config.yaml
n_head: 4
norm_place: "pre"
attn_scale: 0.125
extras: ["capped logits"]
init_std_o: 0.0259
init_std_up: 0.0173
optimizer: "muon_variant"
lr: 0.0059
lr_mult_o: 0.907
decay_shape: "linear"
final_lr_fraction: 0.0
MLP neurons of a small language model. Each row is named by its layer, matrix (down: output weights) and neuron, and shows model dimensions 304-367. Each number is 128 + 24 x the weight over its row's rms, rounded and kept within 0 to 255.
Before each neuron's rows, "fires before" lists the tokens most often just after its 100 highest values on Wikipedia text that the model never trained on.

fires before: " ", " Goals", "0", "2", " —;"
L3.down434 [119 137 147 107 131 109 106 137 117 158  92 116  88 116 125 150  98 112 129 105 117 161  99  82 174 106 118 164 165 122 139 164 166 113 120  97 125 132 129 149 126 130 154  93  96 129 154 148 141 133 158 139  97 128 122 157 139 117 101 148 124 147 120 138]

fires before: "1", "2", "9", "3", "6", "8"
L4.down286 [ 95 144  86 141 125  92 130 119 119  90 132 115 188 107 153 124  56  97 132 138 151 154  88 144  80 115 101 126  58 142 142 149 145 116 148 110 143 144 147 116  93 120  76 157 136 154 109 115 106 126  98 172  91 137 127 153 110 123 110 126 152 120 141 104]

fires before: " |", ".", " |\n", " NP", "–"
L4.down528 [123 125 127 106 132 118 129 153 131  88  95 135  98 160 151 120 111 116 111 124 110 136 182 148 106 116 132 154 110 153 144 120 121 141 135 129 127 113 109 135 165 131 164 126 147 136 142 131 116  84 105 138 111 114 128 151 145 125 156 119 161 137 181 153]

fires before: " |", " |\n", " ", "0", "):"
L3.down180 [121 141 141 119 147 146  74 144 149 135 131 124 137 122 144 149 147  90 155 161 138 111 103 118 130  90 111 108 121 132 135 191 127 103 146 150 124 136  95 166 106 142  98 127 100 136 160 100 133  76  88 100 101  91  91 154 116 164 158 110  96 121 145 174]

fires before: "0", " |", ";", "nd", ","
L3.down2216 [172 165 166 145 208 143 140 139 166 156  75 131 104 101 151 174 127  88 114  92 161 133 140 124 142 101  95 127 111 118 170 146 123 115 162 147 118 122 108  96 157 131 102 116 165 103 145 105 164 115 113 148 131 121 105 152 123 134 157 133 126 100 131 145]

fires before: " |", "0", "–", ";", ".", " kg"
L3.down746 [135 126 102 168 116 144 108 123 120 136 126 117  79 104 126 172 126 115 147 175 138 139 143 141  86 106 145 121  77 123 144 102 128  81 105  98 136 101  91 113 136 130 101 139 183 152 170 129 148  64  80 146 160 162 180 110 156 149 135 114  95 165  94 158]

fires before: ".", " |", "0", "9", ";"
L4.down1745 [157  97 148 128 138 112 145 146 164 134 159 153 102 138  75 148 147 156 103 135 137 127 176 162 145 169 122  85 133 103 113 191 137 112 156 130 141 115  71 144 172 142  89 106 131 122 145 114 124 164 152 122 134  83 132 151 131 154 165 141 149  98 123 140]

fires before: " |", " |\n", ")", "==\n", " of"
L3.down399 [150  99 133 144 136 143 156 130  97 177 152 104 120 170 104 133 145 143 109 112 128 124 145 115  70 130 137 154 104 153 106 104 144  90 143 167 152 134 174 128 121 156 124 136 107 110 149 159 109 155 100 155 152 101  78 133  83 166 142 104 130 103 119  97]

fires before: " "
L3.down1128 [164 116 117 105 104 138 116  95 127 173  96 161 169 119 100 168  87 152 154 108  97 139 151 129 152 111 159 151 141 122 128  93 168 147 119 180 126  97 149 187 141 103 125 142 147 105  92 111 131  89 170 175 127 121 131 144  65 114 118  95 135 140 157 114]

fires before: " ", "|", " Conn", " |", " W"
L4.down441 [112 114 118  78 154 107 113 114 119 164 174 123 142 134 121 137 131 119 124  88 123 192 120 165 133 127 106 113 146 138 143 129 144 160 142 149 148  87 182 139 119 120 144 122 130 133 145 151 169 125 107 140 155 126 158 159  96 125 120  69 122 108 132 129]

fires before: " |", ".", "5", "3", "0", "1"
L4.down1301 [123  95 107 142 133 126 144 137 168 100  80  88 168 133 115 110 165 113 146 130 155 130 107 100 126 173 157  93 126 126 145 137 119 135 128 154 128  98 145 145 165 105 142 119 134  92 118 114 114 109 110 150  87 180 115 128  80 138 135 129 146 115 103 149]

fires before: " ", "1", " |", "2", " Vice", " R"
L3.down2055 [ 97 118 128 125 107 126 115  87 153 143 110 102 111 141 136  80 132 127 165  99 119 118 106 105 110 161 114 112  91 125 139 149 118 145 115 102 138 133 142 180 137 111 127  76 146 183 130 162  94 121 116 180 132 108 111 150 121 134 138  91 165 103  95  95]

fires before: " medal", " |", "|", "|---|---|---|---|\n", "|---|---|---|\n", " "
L3.down1280 [160 160 129 138 100 119 143 133 120 106 120 106 141 174 137 168 130 127  84 134 138  98 130 139 125 131  99  91 106 171 148 123 113 116 103 144  97 154 141 129 110 106 132 147  94 121  66 116 107 150 165 130 153 114 197  96 107  94 146 126 139 104 102 156]

fires before: "1", "2", "9", "7", ",", "0"
L4.down102 [132 132 105 112 144 100 130 173  97 143 114 128 132  54 136 121 106 139  98 173 113 104  79 139 118 114 150 113 119 164 110 126  65 134  55 121 116 158  80 125 164 128 160 147 107 142 117 149  89 157  96 115 131  89 132 120 148 137 173 141 117 107 107 102]

fires before: "0", "9", " |", "8", "1"
L4.down1721 [122 135 164 139 166 174 152 127 150 131 101 124  95 153 176 107  93 116 163 133 116 110 165 133 126 155 153 157 140 158 157 105 139 115 151 177 128  71 130 141 134 130 135 162 118 106  79 110  68 116 145 152 134 107  99 115 141 122 136 136 113 120  82  71]

fires before: "1", "4", "0", "5", "2", "3"
L3.down167 [110 173 128 127 114 136 107 107 107 124  92 163 105 129 115 134 130 123 115 100 108 151  84 188  74 160 105 156 112 125 126 154 137 144 125  73 136 112 139 116 145  95 163 130 139 139 132 116 153 105 158 127 138 106 120 147 177 117 132 128 139 129 129 153]

fires before: "6", "9", "8", "7", "3", "5"
L4.down1570 [144 198 124 132 142 118 150 104 109 153 148 118 132 108 145 124 163 124 126 132 199 106 108 121 154 145 175 155 114 121 130 111 152 119 145 151 134 144 129 120 122 109  88 104 123 146 126 106 154 136 125 151 207 138 122  68 151  89  72 154 114 121 123 119]

fires before: "9", "1", "8", "5", "7"
L3.down421 [152 139 113 153 157 132 123 104 154 148 105  97 134 139 112  82 142 137  92 123 164  97  92 143 129 136 144 116 116 131 132 155 143 149  82 149 155  95 154 115 130  55 132 108 124 146 159 162  98 126 147 135 145 119 111  99 157 139 108 135 129 119  85 119]

fires before: " ", " \"", "4", "1", "3", "0"
L3.down1144 [100  73 127 120 167 183  84 135 144 143 150 125  92  75 106 106 144 125  94  95 141 133 155  99 109 128 128 144 117 129 146  72 121 114 113  87 175 168 108 127 124  95 149 126 144 116 139 180 170 114 120 153 139 115 107 145 126 162 129 146 137 136 148 150]

fires before: "1", "0", "2", "4", "3"
L4.down434 [ 93 164 135  83 136 104 100  93 115 119 140 143 111 112 127 122 144 179 141 118  76 147 130 163 128 146 126 144  76  88 118 100 121 138 140 133 148 147 100 154 114 126 149 120 100 103 170 106 127 109 143 108 148 153 164 161 161 166 103 118 144 148 141 132]

fires before: " ", " —;", " No", " —"
L3.down507 [126 131 148  87 171 133 107 128 143 129  93 122 120 138 130 133 101 116  92 180 112 143 130 129 118  64 132 130 146 118  82 136 139 177 112 146 146  89 131 159 166 142 164 104 137 120 120 166 149  87 139 120 122 156 142 150 100 131 160 124 139 179  92  94]

fires before: "0", "1", " Goals", "|"
L4.down2120 [157  88 115  89 167 115 151 147 134 115 111 150 134 115 113 123  89 127 167 135 161 105 125 156  80 164  88 121  94 123 114 115 136 135 126 129 127 126 155 122 188 106 129 131 124 157 145  67 113 182 120 111 107  98  97  92  90 124 149  89  91 119 107 106]

fires before: "9", "8", "7", "3", "6", "5"
L4.down1320 [150 121  74 155 126 140 132 149 120 170 112 152  97  94 124 101 155 127 122 142 138 124 129 136 105 127 109 167 128 121  91 115 120 151 154 111 130 127 158 162 142 144 125 100 102 119 196 168 134 140 110  56 139  87 145 117 130 111 117 136  99 142 170 158]

fires before: "0", "1", "9", "5", "4"
L4.down1306 [140 167 136 126 172 151 131 140 125 111 155  79 130 106 145 156 214 154  92 131  90 103 142 117 135 123 136 138 132 133 106 175 130 105  75 119 148 131  95 107 115 116 109 150 137 103 115  88 181 147 160 106 144 100 154 139 110 162 116 146 116 141  96 126]

fires before: " |", " |\n", "%", ";", " "
L4.down894 [140  77 132 102 118 117  87 136 134  94 146 136 137 126 157 115 151 125 144 128 109 156 173 137 148  93 144 115 145  91 147  92 155 122  84 136 118 118 103 111 112 168  84  79 159 137 132 122  85  74  65 117 135 127 163  93 123 122 148 106 149 133 103 180]

fires before: "0", " |", "1", "."
L4.down1807 [134 143 126 135 180 131 135 134 121 126 140 148 158 125 121 107  77 125 178 114  73 124 195 197 120  98 147 134 127 149 136 170 119 121 144 172 133 129 141  91 151 132 130 150 122 122 147 156 122 105 146  99 137 123 116 120 136  73 119 142 116 110 128 124]

fires before: "7", "8", "6", "4", "9", "2"
L3.down1371 [148 102  90 109 160 119 116 124 121 118 160 109 125 105 152 134 110 130 112 160 119 165 125 123 107 134  99 159  85 139 106 116 162 110 150 104 103 121 122 140 117 130 151 166 109 140 117 105 151  88 117 148 148 137 131 130 131  92 143 174 148 110 145 141]

fires before: "4", "1", "3", "7", "5", "2"
L4.down1578 [126 139 152 124 143 142 136 111 155 129 155 137 118 124 174 108 152 118 143 127 146 167 150 107 110 169  89 152 106 168 104 172 121 159 160  90  84 136 153 137 116 118 133  89 165 177  94 101  95 100 147 133 133 119 138 152 110 135 146 129 146 161 135 110]

fires before: "|", " |\n", "1", " ", "4", "0"
L4.down2121 [116 156 110 117 151 124 112 137 161 104 149  72 139  89  98 123 119 129 133 146 131 144 123  60 103 169 116 125 157 113 117 163 150 124 167 118 124 130  77 101 127 142 110  88  95 131 144  97 113 101 152 132 129 123 118 122 163 150 160  92 109 139  94 131]

fires before: "9", "8", "2", "5", "4", "3"
L3.down1450 [118 165  60 122 129 158 145 114 213 130 177 105 130 119 185 100 110 135 161 120 115 135  64 115 127 150 135 127 102  86 105 154 170 109 102 131 151 110 120 102 140 129 133 111 147 153 174  99 131 146 153 141 159  94 126 108 142 140  89 153 135 111  91 111]

fires before: "1", "2", "4", "6", "3", "0"
L4.down518 [104 134 145 103 119 143 139 144 165 110 106 109 167  98 160 113 164 119 105 147 153  93 120 130 146 104  78 174  63 129 106 102  69 144  96 143 118  87 118 123  87 106 134 150 114 144 109 129 148 140 126 157 129 133 136 134 130 156 123 145 132 129 108 141]

fires before: " |", ";", " |\n", "0"
L3.down1402 [150 128  97 161 135 108 127 113 165  82 120 142 119 154 138 142  95  97 112 110 137 134 175 123 155 138  94  73 109 109 163 125 108 128 107 129 120 128 153 134 139 131  86  99 125 156 166 124 133 102 130 170 143 104 106 140 116  97 101 129 159 117 183 123]

fires before: "2", "3", "1", "4", " ", "6"
L3.down1030 [119 130  89 157 162 134 133 166 121 123 146 125 138 113 145 104 136 164 157 126 128 125 201 134 153  87 141 117 113 146 115 102 143 136 128 150 173 139 124 148 133 147 133 138  99 152 126 188 150 135 123  85 163  88  82 138 124 114 152 135 123 152 146 135]

fires before: "1", "2", "9", "8", "4"
L4.down789 [121 157 109  74 186 132 139  67 138 146 102 144 126 159 130 122 146 126 117 104 154 137 146 170 143 121 119 168 118 131 102 147 112 170 107 152 159 101 139 130 135 122 120 134 129 125 113 141  76 126 144 105 146 135 101  80 107 159 104 118 139  92 102 141]

fires before: "1", "2", "3", " |"
L4.down1085 [101  83 141 116 123 118  99 121 141  87 119 117 176 144 139 142 158 146  98 141 140 121  86 157 121 157 115 102  91 112 107  98 122 122 121 129 161 121 112 152 121 143 104 138 114  95 137 130 115 137 143 100 145 151 114 120 132 125 118 143 153 160 108 112]

fires before: "0", "8", "1", "7", "9", "3"
L3.down1365 [158 109 139 122 141 150 112 144 151 144 162  84 117 176 109 155 155 116 155 130 124 141  94 132 145 104 140 122 169 140 167 113 127 156 136 136 178  74 124  92 121 111 201 129 114 124 151 175 135 102 163 145  77 135  91  88 140 114 123 117 127 127 108 128]

fires before: " ", " |"
L4.down874 [161 154 131 141 129 195 142 135  97 147 123 114 132 151 113 133 158 191 150 110 130 119 146 120 111 126 128 125 125 107 119  90 105 118 129 152 104 113 130  73 182 110 137 131  76 135  98 143 109 141 151 143 122 106 184 120 129 124 123 115 174 140 102 106]

fires before: ";", " |", " they", " ="
L4.down1932 [135 106 167 105 132 165  81 117  87 119 100 109 114 147 149  99 130 137 110 146  79 154 187 129 150 126 140 116 102 122 128 101 149 144 104 150 160 117 141 197 112 180 113 121 125 133 136 154 138 111  99 103 146  99 161 161 130 113 157 117 160 170 106 111]

fires before: " ", "2", "1", "5", "3", " March"
L4.down740 [116 147  92 169 122  99 125  99 128 105 151  95 166 135 146 120 104  93 106  86 120 135 165 154  90 103 118 136  72 164 117 137 106 168 121 143 125 149  54 120 167 152 105 142 160 155 145 106 152 153 126  92 131 144 219 113 162 109 120 157 170 116 119 101]

fires before: "1", "2", "–", "7", "9", ")."
L4.down1218 [118 151 131 140 115 126  88 105 119  92 105 132 123 127 143 150 112 139 117 108 118 128 146 126 101 126 107 129 151  84 135 171 127 146 135 142 165 150 154 144 147 126 170 106  79  60 169 135 115 121 106 117 141 192  92 129 120 134 162 101 138 143 115 119]

fires before: "2", "1", "3"
L4.down139 [160 109 138  93 106 128 106 135 146 121 152 151 107 124 161 120 126 130 159  93 170 133 115 151 126 131  96 119 138 113  94 145 126 113 142 106 105  93 135 129  98 115 122 151 148 138 180 136 102 115 101 172 137 108 143 162 144 122 154 136 134 157 124 154]

fires before: " ", "|", "-"
L3.down485 [146  69 154 103 164 135 113  98 102 135 121 151  89 141 124 147 117 171 160 114 147 154  82  97 161 107 156 139 162 145 150 130 171 168 124 111 100 136 108 159  96  97 101 144 134 125 124 155 167 126 143 180 122 118 145  85 139 114 143 137 136 127 132 125]

fires before: " ", "|", " |\n", "3", "4", " ("
L3.down349 [150  89 105  83 133 174 125 113 120 141 133 130  80 136 117 140 134 110 106  93 134 141 141 120 123 169 153 124 127 125 129 127 105  91 156 143 127 172 187 154  94 183 180 129 114 102  99 145 113 109 126 153  85 143 121 144 130 107 118 158 177 145 115 140]

fires before: " ", "==\n", "-", "|", "==\n\n"
L3.down440 [158  81 177 133  71 134 160  90 158 137 166 125 168 122 119 141 131  76 110 125 170 152 101 133 101 120 127 134 135 139 113 151 123 103  98 101 128 125 119 126 131 140 166 144 131 146 137 155 136 138 150 178  81 127 162 113 126 144 145 130 159 117 146 159]

fires before: " ", " Loss", " Bronze", " Silver", " Gold"
L4.down1871 [158 111 129 119 123 105 133 120  92 124 103 131 143 102  96 133 128 149 118 176 151 105 153 107 114 159  92 128  72  99 113  91 121 129 109 125 125 113 121 110 109 129 117 132 131 140 156 156 131 120 114 149 112 136 115 103 127 138 157 131 155 158 137 158]

fires before: "3", "4", "5", "2", "1", "0"
L3.down233 [113 137 128  86 130 110  99  96 104 152 162 105 178 156 144 154 128 139 135 130 134 106 154 147 108 118  88 124 106  85 132  94 146 155  96 111  96 148 129 159  96 123 131 147 116 105 113 142 164 153 174 107 126 144 147 115 136 113 142 138 124 154 109 125]

fires before: " |", "–", " ", " season", ";"
L3.down1890 [104 150  86  67 151  87 200 160 149  99 131 143  99 131 107 168  98 163 123 107 125 111 180 112 142 147 153  89 118 118 128 150 112 116 109 136 135 138 121 129 155 139 158 140 114 165 124 133 129 132 139 109 127 118 110 156 122 106  79 116 155 170 119 143]

fires before: "1", "2", "0", "4", "9", "7"
L3.down2167 [153 129 133 156 117 132 103 106 146 137 111 156 151 131 139  78 156 127  98 132 183 125 134 115 117 163 185 154 177 106 130 135  97 113 140 141 147  97 116 104 109 121 113 153 114  92  99 126 153 160 131 127 160 130 128 113 149  68 120 119 126 132 150 154]

fires before: "9", "8", "7", "1", "2", "0"
L4.down266 [172 122  74 127 111 127 122 102  98 101 103 111 165 145 106 130 142 147  91 113 150 128 111 120 137 124 112  94 148  87 132  98 145  98 156 123 141  93 110 100 136 149 111 166 152 136 180 117 122  97 149 152 122 119 143 111 105 102 110 158 147 149 151 164]

fires before: " ", " |", " K", " —;"
L3.down1408 [149 144 132 129 144 137  97 104 134 152 126 122 122 141  96 161 123  99 164 131 132 132 133 171 135 102  57  97 106 130  79  60 151 128 124 112 102 153 126 139 149 130 125 110 131 105 108 159 108 105 116 117 124 123 148 137  71 143  82 135 152  77 144 176]

fires before: " ", " January", " —;", " Swing"
L3.down1337 [ 94 120 120 147 103 126 127 106  97 159 129  96 153 113 134 160 124 130 158 111 150 168 126 169 145  79 143 110 123 128 174 136 152 117 125 164 174 132 176 156 141 104 131  98 130 122 130 125 136 147 110 134 125 126 102 131 117 188 121 142 125 135 134 150]

fires before: "1", "2", "3", "4", "0"
L4.down2077 [ 91 162 125 125 100 128 139 143 163  95 161 129 113 131 139 156 150 121 163 117 155 111 139 148 122  91 129 104 116 120 107 108 113 114 112 147  88 101 129 143  99  70 152 129  86 105 120 120 136 117 122 161 164  88  85  89 154 120 100 156 125 142 101 104]

fires before: "1", "0", "2", "8", "4", "3"
L3.down761 [115 117 134 113 125 111 119  91 160 191 107 144 132 106 157 128 103 120  88 124 166 123 118 110 101 160 104 162 106 100 126 144  88  97 168 132 130 127 131 163 148 111 122 129 118 205 125 115 113 102 151 159  99 119 119 154 123 156 110 142 156 113 125 100]

fires before: " |", ".", "0", ";", "5", " |\n"
L4.down2160 [136 124  88 169 163 140 152 101 133 151 123  79 100 112 116 107 128 119 170 162 127 141 132 106 130 139 117  77 122  95 126 116 136 132 159  93 192 104  81 152 152 103 109 145 158 117 163 138 132 112 104 114 115 146 117 147 136 115 151 118 108 110 162 144]

fires before: " ", " Title", "1", " |", " W", " L"
L3.down502 [104 137 170 142 121 143 156 110 156 100 126 139  90 139 134  97 128 104 145 150 129  86 116 100 103 158 111 144 151 118 141 122 132 119 122 113 147 104 101 127 118 146 104 112  97 112 111 115 140 130 148 124 115 112 156 118 100 150 166  95 117 121 134  80]

fires before: "9", "8", "7", "6", "2", "4"
L4.down1038 [119 129 146 133  96  98 134 124 164 101 133 141  88 171 159 134 152 132 144 186 145 149 101 120  98 119 138 161  91 122  93 135  69 135 116 100  95 146 127 109  78 104 127  89 134 134 108  87 141  84 129 125 106  81 137 107 135 141 157 144 152 150 131  99]

fires before: "|", "0", " the", " as"
L4.down1612 [153 115 150 117 167 123 146 133  81  93 154 151 116 159 133 138 133  89 142 134 165 122  89 175 122 120 117 116 130 135 122 166 134 134 135 123 125 179 151 121 169 123 137  89 130  91 129 155 117 154 112 185 159  95 108 116 155  97 168 127 123 142 140 108]

fires before: " ", " |", "1", " —;", "7"
L3.down1893 [ 95 132 146 144 131 113  76  98 105 145 133 142 100 107 151 120 134 155 166 146 144 127 119 139 103 141 107 131 137 125 107  94 148 109  98 120 167 107 119 143 117 150  93 128 157 181 172 131 144  84 101 145  85 122 119 147 150 144 193  88 151 123 133 133]

fires before: "1", "2", "3", "4", "5", "0"
L4.down1544 [103 117 197 149 140 145 123 177 101 150 131  98 108 169 153 127  99 158  91 133 149 139 155 139 127 134 172 139 156 120 118 119 154 123 162 114 113  99 129 160 156 108  88 133  88 139 111 129 161 103 130 162 107  67 121 140 166 119 102 118 147 120 139  99]

fires before: "1", "0", "2", " |", "4", "3"
L4.down1383 [149 149 114 138 162 126 107 104 142 146 137 126 127 129 122 155 150 180 131 150 144 106 147 134 109 141 101 113 145 129 129 120 133  86 152 131 128 102 101 128 113 111  82 129 158 125 116 117  97 141 136 135 130 159 106 179  98 122 106 119 102 114  90 128]

fires before: " ", " L", " W"
L4.down209 [118 109 164 131 132 139  83 145  98 137 148 128 110 136 100 136 130 120 167 134 129 111 141 106 133 101  81 159 133 108 163  87 118 121 137 128 114 132 132 118 155 108 142 125  78 131 152  90 122 137 168 110 139 132 182 147  81 119 147 132 150  88 178 136]

fires before: " was", " is", " has"
L4.down773 [120 112 150 123 126 108 133  98 137 146 124 106  88 161 127 175 154 167 121  77 141 138 117 123 114 102 115 123 105 119 132 161  97 116  70  94  96 138 134 116 143 113  91 130 142 134 153 115 162 166 124 124 144 119 144 111 137 139 144 132 117 117 146 124]

fires before: "9", "7", "6", "8", "4", "0"
L4.down558 [131 158 146 124 155 133 145 122 152 129 113 148 110 147 121 165 149  82 127 115 134 133  94 117 152 160 113 135  96 111 120  99 148 132 105 114 127 115 170 110 120 108 139 113 120 126 117 119 102 123 155 100 132 123  99 143 152 136 117 130 152 143  89 116]

fires before: "8", "9", "4", "5", "2", "1"
L3.down796 [141 118 111 117 136 150  83 154 131 128 139 107 100 109 108 111  77 119 108 138 160  98  83 106 114 173 133 139 135 136 157 146 121 113 122  93 143 122 128 100  95  92 128 144 141 147  94 118 140  85 113 166 123 142 127 162 113 122  98 143 159 125 124 145]

fires before: "2", "0", "1", "9"
L3.down1000 [155 127 115 124 138 156 161 134 144 164 154 135  98 126 153 115 141  62 147 128 165 168  88  86 125 150 125 178  95 146 131 119 107 146  97 151 117  98 103 144 141 112 135 158 116 128 163 136 122  54 151 123 121 136  94 136 158 138 116 133 106 158 101 116]

fires before: " ", ":", " Candidate", "-", " Season", "born"
L3.down1637 [115 155 153  97  93 131 148 117 123 119 119 100 168 101 115 162 187 162 121 131 138 172 124 101 148 127 124 105 126 147 159 137 122 143 120 133 137 102 164 122 141 128 167  92 143 149 170 146 127 152 157 148  82 160 127 134 151 140 151 101 117 148 165 138]

fires before: "1", "2", "0", "3", "4", "5"
L3.down934 [127 126  99  98 139 105 177 154 103 122 154 115 116 119 111 116 114 115 118 163 121  76 143 148 136 134 115 110 141  97 124  80 120 115 105 115 140 165  88 158 112 110 158 154 128 132 118 137 147 158 128 111  99 110 161 115 104 106 138 147 143 161 104  94]

fires before: " |", ":", " of", " Silver", " Cup", " Gold"
L3.down891 [167 133 117 109 100 120 178 125  85 129 102 116 144 117 130 154 134 124 143 173 132 118 147 135  98 120 107 117 131  91 164 142 156 109 126 126 126 118 148 173  99 125 130 137 134 148 124 117 167 148 138 141 128 154 103 105 128 134 144 118  94  86 128 138]

fires before: " |", "2", "0", "1", ";"
L4.down2051 [105 181 146 149 129  99 156 174 103 159  62  80  88 163 127 131 154  93  86 151 123  92  65 116 133 152 112 128 104 118 108 130  70 200 139 163 135 126 144 106 187 139 144 139 137 111 118 119  84 136  93 137 134  94 110 105 169 139  99 138 137 149 110 119]

fires before: "1", "2", "0", "3", "5", "6"
L4.down1890 [118 118 104 126 178 160 106  94 162  91 120 124  91 134 147 159 151 116 182 116 129  92 148 147 149 139 127 167 115 125  74 139 110 157 117 149 117 160  99 148 126 145 118 133  88  97 129 149 123 106 123 127 158 147 134 108 112 131 106 143 153 103 112 153]

fires before: "1", "7", "0", "2", "8", "3"
L3.down2255 [111 111  86 121 186 103 112 147 125 139 124 123  98 109 119  91  97  90 132 110 176  79 131  94 141 130 129 136  95 104 114 114 157 153 173  90 156 131 122 147 143 112 118 144 154 129 144 161 143  92 129  98 124 126 171 116 114 131 115 111 142 151 141 118]

fires before: " |", ",", ".", " (", "–"
L4.down50 [145 154 115 141 106 113 104 130 157 130 154 120 153 141 123 139 116 162 111  86 138 121 122 136 146 136  74  97 103 127 134 108 151 111 157 141 140 151  86 121 155 157  99 130 126 102 111 120 105 148  98 143 149 126  86 169 153 140 135 126 150 123 137 100]

fires before: " |", "–", "3", "1", " ", "0"
L3.down896 [125 139 114 126  61 142 130 120 115  90 117 118 133  86 158 141 112 112 143 109 194  89 119 156 147 146 163 139 125 132  88 126 101 155  71  75 130 142 104 105 163 135  91 106 132  75 146 109 123  85 111 137 123 112 137 117  92 134 154 143 121 112 131 153]

fires before: " |", "2", "3", "1", "4", "0"
L4.down600 [138 132 120 160 156 127 103 150  96 124 133  99  99 120 123 138 141 147 123 132 154 129  89 133 148 113 100 115 111  94 122 135 158 133 153 117 136 149  70 131  87 128 140 132 131  97 148  97 130 115  95 114  95 123 134 138 165 152 110 188  80 145 141 113]

fires before: " |", " |\n", "2", ".", "%", " "
L4.down265 [144 116 141 169 120 151 152 118 123 100 173 134 125 132 108 106 133 162 133  98  59 137 135 131 120 137 152 123 132 148 137 128 176 114 103 144 187 154 191 135  88 145 149 151 157  95 120 169 131 128 130  91 109  94 158 135 149 109 138 131 140 164 128 135]

fires before: "7", "4", "5", "8", "9", "0"
L3.down666 [162 154 117 120 151 130 125  99 152 110 103  84 121 124 177 109 176  89 145 120 153 138  79 113 140 137 114 121  79 105 130 127 135  63 156 158 124  82 135 116 161 104 107 105 127 139 122 153 105  93 127 153 170 129 127 109 149 121 128 131 126 114  93 114]

fires before: "1", "2", "9", "7", "4"
L3.down445 [100 143 104 146 118 130 152  61 184 119 127 102 125 132 146 101 117 131  88 116 183 102 147 116 114 141 139 179 117 122 116 129 106 151 115 151 145 103  97 156 126 104 123 118 112 164 172 126 150 109 148 112 119 129  71  97 115 122 129  84 124 131 118 150]

fires before: " ", ";", "2", "1", "3"
L3.down311 [121 111 139 165  88 117 141 137 122 130 151 176 114 119 178 110 143 136 151 126 114  82 105 137 124 114 188 122 123 145 124 110 107 123 100  96 153 166 123 161 140  95 103 139 123 100 129 129 172 155 116  85 164  82 137 155 128  89 145 183 118  94  76 148]

fires before: "|", " —;", "-", " -"
L3.down1826 [135 138 144 122 153 131 173 126 142 125 152 112 165 121 122 129 127 128 141 136 160 130  93 189  86 118 130 153 139 128 102 115 112 130 159 119  88 100 122 134 136 101 124 119 135 116  99 148  72 114 153 121 150  69 167 136 106 128 151 127 153 133 120  95]

fires before: " |", " |\n", "1", "0", " (", ";"
L3.down591 [134 120 129 143 152 151  94 134 107 126  75 103 114 135 109 149 120 137 140 147 131  98 129 148 125 112 107 103  85 130 181 147 128 199 183 145 132 143 133 123 176 126  96 101 121 103 139 147  96 125  84 153 115  77 125 106 164 184 111  99 120 152 187 123]